{"num_key_value_heads": 1, "vocab_size": 29458, "hidden_act": "swiglu", "attn_scale": 0.0884, "init": "trunc", "init_std_qkv": 0.0184, "init_std_up": 0.0184, "init_std_down": 0.0, "schedule": "wsd", "max_seq_len": 768}
MLP neurons of a small language model. Each row is named by its layer, matrix (gate and up: input weights) and neuron, and shows model dimensions 357-484. Each number is 128 + 24 x the weight over its row's rms, rounded and kept within 0 to 255. Numbers have three digits each. A neuron's up and down rows have the sign that makes its largest values positive.
A block is one neuron, or neurons of one layer that tend to fire together. After each block is what it responds to, as a language model described it from the Wikipedia text at the highest values.

L5.gate39:109152131157116139123116129114160145166139124078086150129089131113132117089118132115103123113147099127167124143111135150102161145114132128130131110137130131099090117114114152155152141173127146154095103139140172134113152093134158150120146135081091104161106123101123143165147167116138144160143172131109141134130131142113125144127131141167155101132102137128104181134126083128121122158072
L5.up39:109134148167098124144153106164134118167111156075097159138087116116107109153128110135122114127146111103149080117141135175116136120128110110099139122124129117098112117163129134169100080162095103106145153123154155123154107097155143163134114142100125168090130109117094143084137103133164116118153115120124137077161153146149087135153142160144107100159116150096099100125097105143126187145110
L5.gate112:150132144123135091116094139159124133147125119088139114130136080121109123114106092117110150159084151058141172173146103132119155123133112053140143128110149160109117092106162115154124095166147111111150142128176131132133110123135105122146103085115104159132130125133124177128093091144139109108089099113092148146178142171170104134143162149116154109108136151130134121116126133143133088115143
L5.up112:118133163154162135125107103118140188182103119127142194148128126134080115097129135140132116148097062146096135117145148124081130091135110165107146163143132124118096156133118137124120137101189110168125171114121151140113092118057127167165157162122133163119104124142073136144179115141154131119148150083132119154132140118134112126091162072126124128130132127097099149123116130113127172098103
L5.gate129:119132092110145095122104090145163142172117138180106159151092116131088100135126167151115096119121098146107125119123130092117165162120136170070140107136151153130089113151153126145097127157135111187132127133160120126096158125120118161143213091126088170162120063144142131108105098096158107151099117157128110109139152163100109049118149120100166110104082171108151144127108104093121134155100
L5.up129:097169096153124123141088144098122146130154143124127177149123141099107145116120139123150109168126129121085094151142124146093120104100146176110122141107130125118085137149114162134124122108138123150140120105087136153132111117131123112154155149118148184170164143119109102140091122162098104142173124128135097129089121136133121083102110140143120117142135147112138137102128112137130112137119
L5.gate313:112132134104159119134131135107153145115124130113129135140129095112129126084128102145111110186147148108106168121128095137101141150128176104127132109139145102119133093113146130146156139200083159062137157102166155138152095130145143077181106119083146136095114142094147136158094163102101087142106103123136112101125109129125098141160096147149128190137135093129139138153126145150096118138086
L5.up313:176134098136145095116151125129126142137129140151098126118102115114118114116135159094088145155107144109130135135074148085123134117100129120146126114124129134099123123093129108176125106117142141161107126116112121162140140140149129164127161121135131114133120175132174134102125156099114132141142106119134125149130144163112140103122159133079124122092125183186158107108123079158115164133099
L5.gate457:138105163150132152145125108101143153139130109150077147138106181109127123135145155097105103097137097154138090133126126151131109115159133150125130131119126136096134165158089169115131140109144116140174095146088130137140114106129143138144073090110101154089138131100188156139095141158119119148116112155112114143101149127121101069121123165120130119115122138060098079164145108126146143151132
L5.up457:133093126086078137101123132158087089133069107151177154113085109106117145128130133143173143154150133114141117117142138103129136164086092138102087171169131111146132118136184079156129129117139171091115166153141134101145171124144112159116130174126143164165110110099141112145123132152104145105170131122121134131149087153097138137130163135145149150116117116124117156122095158103161130148113
L5.gate679:114154136153138110121150090140146154149104113164120178118153142121110097097135123167110082160172146143126134155158090147167152119107178110118139157104156091141092113108127113089136108066128093139096150180130149139152149087184103207142131131069135160144102123119138147157104121146151113181168136153074147118112135142142098126111122129142160142145155107115112096131127116119099151150107
L5.up679:131123107097067113121152129118153186130109103102112140094152125137080115095146108139129134105138119146157150116151041121149160097102156170104145089156130096151152157138126126110160177142130108123126131142115130144129108109146118120164127142098134136176074161097083170150136176093078090149110192117131123131117162123144172121090108115164160111125092126153103146118109136119110126142108
L5.gate683:103156106129134204124123137166132120142119072161147145143127120108129160107148114086110144050126136107137158124137138123128133124130106152148150116122122144114116080101124126140139110152114131139128133115165131127137104126111107068189133108175117146136091125155175171172113139149106101177140124120122099145135134110137130163085136087126140101097122142129125123107098132161132154114088
L5.up683:141124141171172101116147110111149130126137176120131191136160140111075109151112099099114114086105139130130124134148118104145141138133079123142112115136106119136122122142127108171144121128162117124124145093099100140121148120149143164130131146128111108124137150124081092139137122127113126134118123123136138136167127133103105163142097112127129140133097131109128199126109108169154129139176
L5.gate685:106130141106146135149088108160082120154097153104168132148108139124081126142089095106094137131106133123114133173133110151103152129071146108084139126112107147143139125115173110166132176146129128163114153139154116118149145111121128136125146114121138112091110097134121117184110123134149141173123080138139139136137113159138124150098154138112090132112137136125105112127154117147150153108105
L5.up685:131170132136174111108110110183144145147064127147170179171149091123077101135137102144129108104109124107162129113137129143073140146147165123112131145155151174110125117140124142142112142115130140141147137105141138113105133086102106195203148174100133179130167142113128120145169110126120132103141120131136101147127118148105124133114122137127144128128110108120126130117129135138120102163142
Year digits after first digit. Second digit of four-digit years, right after the leading 1 or 2, as in 1|8|76, 2|0|09, 1|9|74, mostly after in or month names.

L3.gate78:129137139111155162103126127154148096129084120180115140155135162135133143155125149114129126111118127126113118124057158133124112131158158135110144115103136115141081102142150136139129117100143152153101132097106171134153139147121128163161122144115120127130112107108117169139119122151142131138134129126130097138124134102154193118091065152086088108128152143116123153144112075150162148128110
L3.up78:069143110099094139155126151120111142082176118090164123140101129134175088097135131171140140138132119147115148107086114135119140129126114101110107120124118112146135127150160159154135160098129126127082139143101143122125133136093087159140157158164124117145111123139105162148092152139127139143114188149132127146082097095116167110112144101176116130095169138117122163124115147113119105095112
L3.gate686:122131111136111126069110137141120129137115137075133131132123106128150146083090109140113155118156109108119199088110099148123152153077107151129132112134110108110143129130183143135117104133108147146125136111119120094123140121085111150125115109109117114116108138166151130136143132161123148099094141129101132119119179164082113119104111134120135155111108133153125137116123107156156108134116
L3.up686:152164094115097184125099130149201115082131104160127099108092150125151174161106113153144139133158124113090129136104140085125118132089122144129138168127105154119098109119136147098133141104116148131117157121117133121167113121094146186150128118132152103153138170139130115113147111104128191083115121162143111131116133190118151110144137121108114166108111118095207169131121128155162120159124
Repeated name start. First token of a proper name already mentioned earlier, often a surname or company starting a sentence, e.g. Hod(lnaut), Vin(ton), Chen.

L5.gate142:128137068131136140119142139155175087161115124098146123210151148120126152150120141128170084104157100128130153135128112152121116124120119113124145138131124142148142115110132175121123133122114144119157115143112165120149117119134146107123103110090108125097127117108070117094149142134159184140118117151101123139130145088144119169130101131146164150161123145098149125148117130142166158137121
L5.up142:120159111118153143115114160143119140114098173083154102143110103115077085132133153186113109157110115147126109149157149145176167151136090110138140098132103103149108159126126124139132129108152132146111109151153165102122085167098151129117108135098115150110115129156155142130127120096100195103107133155130111129126136135128135112176082096078158168169130155182116124151108125112136131130102
L5.gate147:116142165095145128136083136134100130158108170121148139103103131122113062132095184123124085117166096108141181137116122135122131137099110117104110110152165113136115165087133135113098125138198133165141144184187087129161116161121061141144095146099113143148104134171130119130135107130129152175094152123118129108162119120125130143096113124083151141109128146118086095138100137141098127095121
L5.up147:153127141123136132151159153142151158138128120147090107116138128138108109170113134146107096124177107116124171130126150128131157140104155095084130093129135101140150143101114140109088110090106120132086166149122163111159134135144088098124080098131145195102113125126149110116162150102144113165177135143143132118140125145120096129127143145133105147120135119128153118132100119149130152122148
L5.gate267:115110157118159138114100135134140117122116119155141162159193125107131103141166115117110113105110151103146119086138166172140125155169111096143131148125111124115143104103108128122099156132146138110133122126157097085109159140129125139152108147127135094155091124134106167138143126116104089147123154111092127164116152105123102146141112107143117158143123131147141157136119078137104125110165
L5.up267:144125082074160160077115092152100134095159161114135114173136177106181121145147150120149114110127132135111142118085120149114143132104118095097101175140171148142156125111151150163143136106133148086128118118174119138146111082149142139085104107162110150093125122157149100143149112127150112081128086133117138113102074148122091137116176142125107136116094095097117115152073143101174152061141
L5.gate276:146122130106120132084117097182176090142112159152147077125181127136136129169152186113118138129127080130152133092092096096090153179076116134125150092150091122133144174097138133089121183126109125078156106090128173128080112138114133139101133161106095142072111110120149118103119126097119110123143131139174114151135140122154142144108101168108146152117124123096103110115111088165130159139103
L5.up276:153112153113127182155137098106151138111129137153103123155129151149116106124126155114171157127143090151091102113129138089150156127138131096086106125151101143093103131134108177121135115110128093160110110110114161115095203106126131123121137101146139138146126140165136160127066106134118152107149151144140099138113108135185097110110124129115088135145131153097156106122111121143127105142167
L5.gate328:088139170193119160107083142136137156139120155139142149091087133135118147114113142160102107121148115132108156111115117145135133141190151136110114108121151115151159114077155122135110123148146144153127112172119123097118125182137099110146079091144087070120128099110112153169088140107120111152093122103090121109132110112108150136121124119147148159124121116094120112169137123114130176115120
L5.up328:077121114133111132138152143150164120150104106092103141121142148145124127135111130165117089157135075161119138124143128135111134138118138096162127161090117133123144109107140114138101149129129107156115154164149156097157092142139099100117120138099109103157137139143105150139138153139128116115082137147109116153094148145103139163141080141133146118153143132146137139146114137145101144102109
L5.gate340:119119117116134120154114125133164145162150124139172167157130169120105101156128157149112104128103126115105143128157131123075085138102106204151144107134110120114096107108109141098160136118130105163128107145083103167143126099125124089151154136125107120123135142123131144137122107150141151121130114141120125138162068132091109107111107108139109169135149145124164150091118119152155128141163
L5.up340:119143102093127118114132136122160134147118107135138126104126134152143157148145123141151130140132119112137131108140127132177130120161163136112159102139095085128141149155153127124134155142153129145131109140112101143147137128172136123150139112168109117123127178123104104124112126144116080131133128117170147181170098181117097132133149078130187123142123109151146137112158130146137136142133
L5.gate403:132115134128148147133147157130128149105129167128128123145123118149080122093148103147139105154162129094105123182133121150132104141175146118105165131144144142120141133113104159143141123132066122116119136159135154113143115114098103099166109120112124118103118127123127144169099100066126116129101136143110106139125106128157160147148111111165174165150142085143155142165111120134131147147112
L5.up403:159079109069145142122137143138131144107111125106163087166147130119129140125130125126112093095117076135119143129095110117159165122121137146152116117149152136126128154095103163141134187084165094144085079172137108158125163158113124122129121091120096115123141117145135130106116131128115153122144097134104107153116130154114165128104093065094124102104094170101144132132144088173149139161074
L5.gate597:113085087126128175080116077130119132108109104128130099129155174123094141112133130150113099113186138139103126122128116164126131141139097116127141129119146144106155129129141122079114125143185122154112103136095123108110128141105104125134124122121126100162128100201173126150126141134160130126089143126096103141084129173115152118146134133097144194176125123071159123178152135123119124150101
L5.up597:143142149118154111108107133133106098125126092101145134098115163145123106098136107107146083104083106180135122153096124131135147175115143153135163125121124075106154151132143154149097100111072138146119104163146136136159128171112123167126112132157119120122120117110149146139130151150092095102146158109140086113096117150144098134141128165150111109154160132121141146099148069095152133137064
Re-mentioned referents. Pronouns (him, it, himself) after verbs like named, made, calling, and word pieces of earlier-introduced names or nouns (Seedman, the scheme).

L5.gate8:123124128118125162151121156159102177114143143134091090123129106087121132130142096141160143151090106112138127119097122099129126146120131109117083096108129146073107101133103106116114142150124117101175133119128123118161135180169138072165098131142140098119113119172145118150132110119136106114107122132173134108070150109185141141148127135170140153117141130088124135086109153216135121119140
L5.up8:115140116107134126153147143126083156123149115120132144130117115094130106167160086113154124082131144143103144075137092080093139103111112159157086144137152106118139055154143133121101143100089132144085186123175128159191152141192081116124143151118119123135124161097084104155146141094155170118155127119165134185117122125139121129148176113142139134113148134123141161103139175172126137099159
L5.gate104:107115134107086154148141165082143124164110132104144165137117137078132144112122111112083126129107097112141137106145121164133144128116101150104137130130117125128122131137121100111119179116134116126128140122117137129153126114140130105166132093155127096123104107110185108127106144132134108163126130131102141123117135134173152095039113144151166081103133149174127129150117121139134099137152
L5.up104:125160086112142127144101117075146157110104080124109117124112140089149113128136089074111127112118159114126157123138142107117125143137174126148123140094133130179156163132159100105179149126154126134077145127158180134091134127100108110114147109157147143095114126159161157119134136148157132173139121086111157111096166173158164124133112156129171131142108059140162072107099091151117119120118
L5.gate155:131122114140126129142165146143098122161134134140108139138151158121127161135122108086136131106145128113136145174094122137099115099166108127124087107140076119098107099123101098145103150130138138188134125096102147109117104087097149122106168145152124094142144133118156124151136104145145139158136136089158127129141107099153150094090151160102132134091186113116111163104122117173146139127122
L5.up155:151129127092158140148126132160160119107121115140122144092149100128133108137124164124115113121113098129110166132146120139142086131135066122124102136086143096088119121134163107144078176135175124166141123120133180097168109137092124147095156138137138131087096111164153092139178152152149087112145099189140109133124109083104104137134075117139139110146139143100143127093110208107123103063141
L5.gate424:104136140105111171157156116126162124130099133073115114115121154138135110141126073109145126111141153132111159101150106143153162097139114102120092118126125082112139132100096077126149120140108069147154142093096106131139150146148168111132123115130156052130160138114086160174113106131136152133134100136157145134114105098136146153112090169127073120134158149091133138110140162155114167124140
L5.up424:121099142120076125138144113119128118108085114120122109162149109107114133116095098091127117108101085126104162108147122127121116120161129126106137102126160089140182109072118161155150141119112123133132140110138184125074125147130101110112116121141136127119074137123118130094102130095163128151134121077132130132100159119111166083107138172107127121104138148095111150116141108146142147085115
L5.gate471:135150130088135100154147137118111147136138134158109096130110147131129151133114140134186116167188092180116119144106158088073104135151112160122117131146113117107105086185089113156133098148152144142121143121122167140075133151148114118141114105093138130135058121102153158165081135167157105149118128126116140128119116104131116127141122097084145151147117127136081135143118099153104144144153
L5.up471:110152139138134110153127150116140111143120159142128133076160142161113119115122173136119145154151121113141135060159129128105138119138111132077133127145128125098100158109124134154126101161175159123134143085134146151104118171140105175133122162099122127094124104100120097122131092117123133090131126060117121129148181090107145079148145143092115129130129160113115083136121135130117142109169
L5.gate507:150122165125157128156120134140146168165188154158148121134131158076162144088133118157124108114086114127144091134127130139126128122164114146110116141083147165116133134117083146129143162117159104123123090125119152148146120150094110136163149093125129124105141100135128155159103119123183123137149145154132146130079145117136108144123104150155124114105131109151105095128125102124105101112139
L5.up507:131172151130131118127083117143144131136174088096139103132107137103117144129112110111122121137141129107145152139109150124108111102181131145118142101112139131143082187116120104143144105146120113125152152068131181172144092138131153071149140090120140096118139117127136105130153066124172128119143114142153135133103162103147118104104147179132156129157139138111126154161127124142126153150155
L5.gate607:116138129150128105145099117127112147163107101107106161144155105112146138121157116130135075135123090138143171141104091140149077088131143106146137159077140127137163095143166090122139113134128125126154109113147134112102155148164132112125114130118174109128121142112160121133113117106145082118154161098162137133116156140138163175113098139111097140120109170129092113133152150115120108100166
L5.up607:154120114113125103153089104118121147134109112148118083116107124143146095107097143115141130128122090110148154135108142115068144102134107157117133128122082109132114073106111170167128142122130125109084136087129130118086159123150080155069167110089112128100143121134138109102148110141211121155140146116121125094132114111180159103107166094111156130096118145111133146141110141149131123101118
L5.gate670:106136102129160118128111128137151128088102113102120148137123128093114091131130119117130127128101103113185157172107108120103142077095138073131126142141126138115164152074113138144102116149152126153157087111099120184176077142169130136148085108098096087097125121145101108122111144129128101143137126141116131166096129129147102155142140150146090102139091142107125155110102127118135112131141
L5.up670:128121127139092123134140095116158151168112146122123165113070127159120143123138125161123128140164186121104168113140111101164153141133132131125111107125141129129098091134140084150134110140149135152082106161150155130129134135140166130151127086115105129091143077122130144182170085182151147144099097110098112151130130169123112100120109089091152139113094108134120117147092101154098151134179
List separators after names. Separators and leading digits right after a person's name in lists: goal minutes in match reports (Devine 95'), commas or semicolons between names, table pipes.

L6.gate81:112113147132123130114120093137157101195104139135115184146121124081107099082102127121127135137158129142138130146126060101099103103115116109098130130127138126112116088113088105148148111164147151131108150078152173123173104072109153161120124071134108164144141132121037148124132103114153135097145067075122134129121114172087139136122133174123110127144119157074110122142132154144150148133113
L6.up81:124166102100138148129150110123098134128113132170123123165122102138111097141145090133151172146096109102128117074124108128107155113082119082133157100153134139120139102117119175156104128110134153117152133154160133122145150125123144170079129137142125148109132141123123165132116081137130113155105071129153131135115123184136123152148126128133167126118112146130108133140105110112154141134113
L6.gate127:140144147138146096112066103136151136149106113092124149146099099116098105066119127175134113108111123113146120142130158168120143164101150127103147108134118111126094121102161140129109094126147182151110132148121172145097153087156129128149116146138142113116153114125124102162107102120136156152136120090090111148163124138102124120129128141136147106108124151134149142181153128123132137124130
L6.up127:180090137157214159099149080155114129129112121152119125108099133077124137114103107124118114144140158173122152107159148125141128126151157162114115126138103124121123097126101151155114101061126131158129140130147144110203164093118143115103157122129125141096139140118109133195048118126159112136107134131094117103117123121148128131105140096110116121142139133124102109154104133127150160129162
L6.gate430:180136121121155121100148107174146166138111153155119126108107099096118108092132056101097110126188106173115148133093144108084111138106080106137122114127144118100134092103176138101099123135136108147119141100150132145149131076123137170106145097111166119108132122110134139151094142102138157086147082086124132130095101118140131131101186157148111124126127164077117157145146161128156129140111
L6.up430:105149126124097087123129101133113093136120094155121128160124106148113136140154135136132104126124153091132188110130118153127124156115121168112106126105107108148150107131128139130087104153164140131134097170068174150130163146136126135159123124127112132151097085112143182121143126126139130127157120098116149106184113138148089166151133129164055137158118170115167147131078075146098170148120
L6.gate476:136127176086150175152110113071104113124159163118129098125117144136128136137117132183107094098159130134162141184138110137132166144121116138127173126137094130148101106115107138142125140108108099098181143119114114129165140136127153087121128136166145095135108096099159136181102095167156135157136135122129167075121153168111163143096135132138149141078124164148090112110099108116122117165129
L6.up476:086104116150077131155123121130103111111142149120114166159143111151082114121126099117140129129126124096139118082125118135140140117087078115094150115101167140127140075118118180167136124158148118124118138107109160148128152156165129148137154135156092161142119093111130138118128099145132103124118083146142168138203142140139100136112116145109101128169086138121156131159135146121088161130123
Year-opening digits. The first or second digit of a four-digit year in running prose, after "in", a date, or "(", such as the 1 in 1880 or the 9 in 1969.

L6.gate6:121158104102108133167108136132137135102129107146097078138132160112152136136141125162134105167089097160115143121137109112134135090114140120131132134094143149131110162098092121198117151094107104165120162179080166106136124126155123085148127081134143107125113116115137130100107095162139155161086130147117114119098151092179150122122149160104146149152155183101107065122146127136134115082152
L6.up6:111168153125160154116094060127145082113083124114115129126147148094147122139119103129118099166153122131140122130129168130108120113077112123133093143116149081144137132129155135125142143140150097113155143087117123133076134083108159123108123125121162147129139088112144158089146117119149135137141136120121129097121137091096114126112147157160107123109108065094153131119137116146148131140152
L6.gate320:141186114137138133130125080070120120076075095131144134130154150112107125137155099130148116105152143115156160163098114126142135060093147161096104103119134116132158129179156104116130137114122087140122144106159133143146162112147160168119131111105127172146116108157125122136130111119177124110140108098115137108118091126166141134129170098156148123129102105153127135128111123119120052133131
L6.up320:151169099110128100151172163112125115101133088101152103172090119142127122122103132113154155131109121118131104147139150103158116153103163102144133144120112067153127163177108098141126104115124127160121151131139120149113143124127150119140138158132169125092086137124132103133127101144114133089123114112130146113121103108084134161130180079131098087123162156121072125158152122081137098135155
L6.gate583:143127091091096133132156071106152126143126130132104145150115134085151167165127124093114150141130112079144127110148113098118098137151139147147087126090131166121157118154135128142150131139155136128144150096115140102142131125147124111138130096116125124109140152118102144157128055104111111154105142076148137123108096115161140131115143149128144134187105134115148119146146143135096130122117
L6.up583:125141132089106120174152102116120136114160125130153119134093098139096141148122094123134122141160097098123146104152164112144144067149129105136167144114149144095156135137130111114146150171085107153147121136143134144132106136091115099083154138145123153134180125124128144121093133103132090128145163121165162123123125131097150145128157111124109122103107113119132128129130131160129119110074
L6.gate585:093140081118122093113139122109173105097122108152115117139104145133117154118127168142151131130098147147132131167105096111112104114153173109109135128120154134108131106114073129124109138138152102102183107120143117104130154115124143084134131132116140119141146134141094111135109134075150099150094165137143127176138125095158158128147141179130157145118132093125188102139135177146121120144141
L6.up585:130105113096145163100147133131119142166139150129082116175101108071147188102106129144131143136105160141083147164156132110135101124142117068117110097123115171096121140118134132070137097120122138111134088099136122116143119106117140093124161133127203129132143141117161104129097127063139076142092141135140096105141152083105136146129153127125144098141150126119176125124083137151117114160138
Delimiter before list data. Colons, brackets, pipes and prepositions just before a value in structured listings, strongest after team names in goal-scorer lines (Rochdale:, Groningen:), also infobox fields and table cells.

L3.gate70:119122145130155113143117096157132155161117138117115164092183128093108124089088160104086060126103164157162145126136091131104113130073102163095112115149123105099144131154104130140169128104137141100162106129112172107139125114145133091120153117119138137184146103112133129187117159095202102172182070109180126136130117108138118108112121142113130143181144104156114115116108123132129112142194
L3.up70:130166168147097091170122109119118136169100116175068143152137141160107125118120152155102104126103141164154135122142120151100114080157173110113117106154171131133136137133108093132187133136161163149165152118162112139145160104171149121100108127103119123115130124143116092118122155132166085162141105121107198123129130086110125120117099120097129122157099127145097066183147125145089149095152
L3.gate404:115151108165107157123168122103116163143119130126127111117079098096120107114155117103106092169120124119137166149115116162163129120176139159139132092122115110109121128093140151115122136111134156131127104143121146157087109147130090088106138093158122178147089159143164185132112128135119142108137164131117143124147133141128127134112080071127109117135154077102123125083108131157134125127118
L3.up404:056125130106161127114099106105132155139133138086121115092129123125120101132140154121145124111137148130149108125143101147123167169101148136106124119133138131146127112137118134063145106128139129115088136115107091175134118088140137110141114125082164149099153115161154133158127120100113123171115104140117108130047159128106090131148136130126100138154141103135074147142098153126137118123133
Token after a name. The token right after a person's or place name, especially the space before a goal minute in football scorer lists (Boniface 21'), also name continuations (Csaba V-ámosi, Holbein the).

L3.gate248:146114125171125157092128138145193137160117123135137138080111144124103138120125120127125117123110124122140140105146115190097146093136146145119151080110124125103128115079112122160131094147161141122149119096151135134144136124132081144143100103114115140104163113136093147135155089096146110134136083083078127102085144127148111145102084173117127126159104119136123119115145128133150128136147
L3.up248:087137136126133098135125142138122115145136122099120132140118156123124101166137093177134145155117104133180116146143111165140155157117125107121124098133104126136072132141139138134132120145139127145144121137151139143125169114149107117150130115127119113077108119099124116144128098129095138143154151146143109152109114150131120133146134138116170151103137129148057162135114114154144195144125
L3.gate697:119140095156134164129106072169110087143109120128119153125148129100167154109143100176128095147092084149151139104138129146130141106128070077155117138115113126141130129121096135142134151147129086108153110173126145124146129155142098111174164132133110110148121134140132101152128139094128139116141097093107150078184150162151082152108160168145119127102119131132137136152118137149133113118178
L3.up697:118111146153126100119083141136114140128132102156158160115108120176120101128127114152136156125076105144153124142161144183138146132155137123130139101127093111135107122129127104174140095134171105150161108104105120135168131115131138132144098162135136124148104103145160093132139087133146142126128120137149118143131113145167130175154133111096125160169164098137072076109103154133104129116158
Year second digit. The second digit of a four-digit year, right after its leading 1 or 2, often in ranges or lists (1'9'77, 1'8'93, 2'0'15); occasionally other digits or the slot before a number.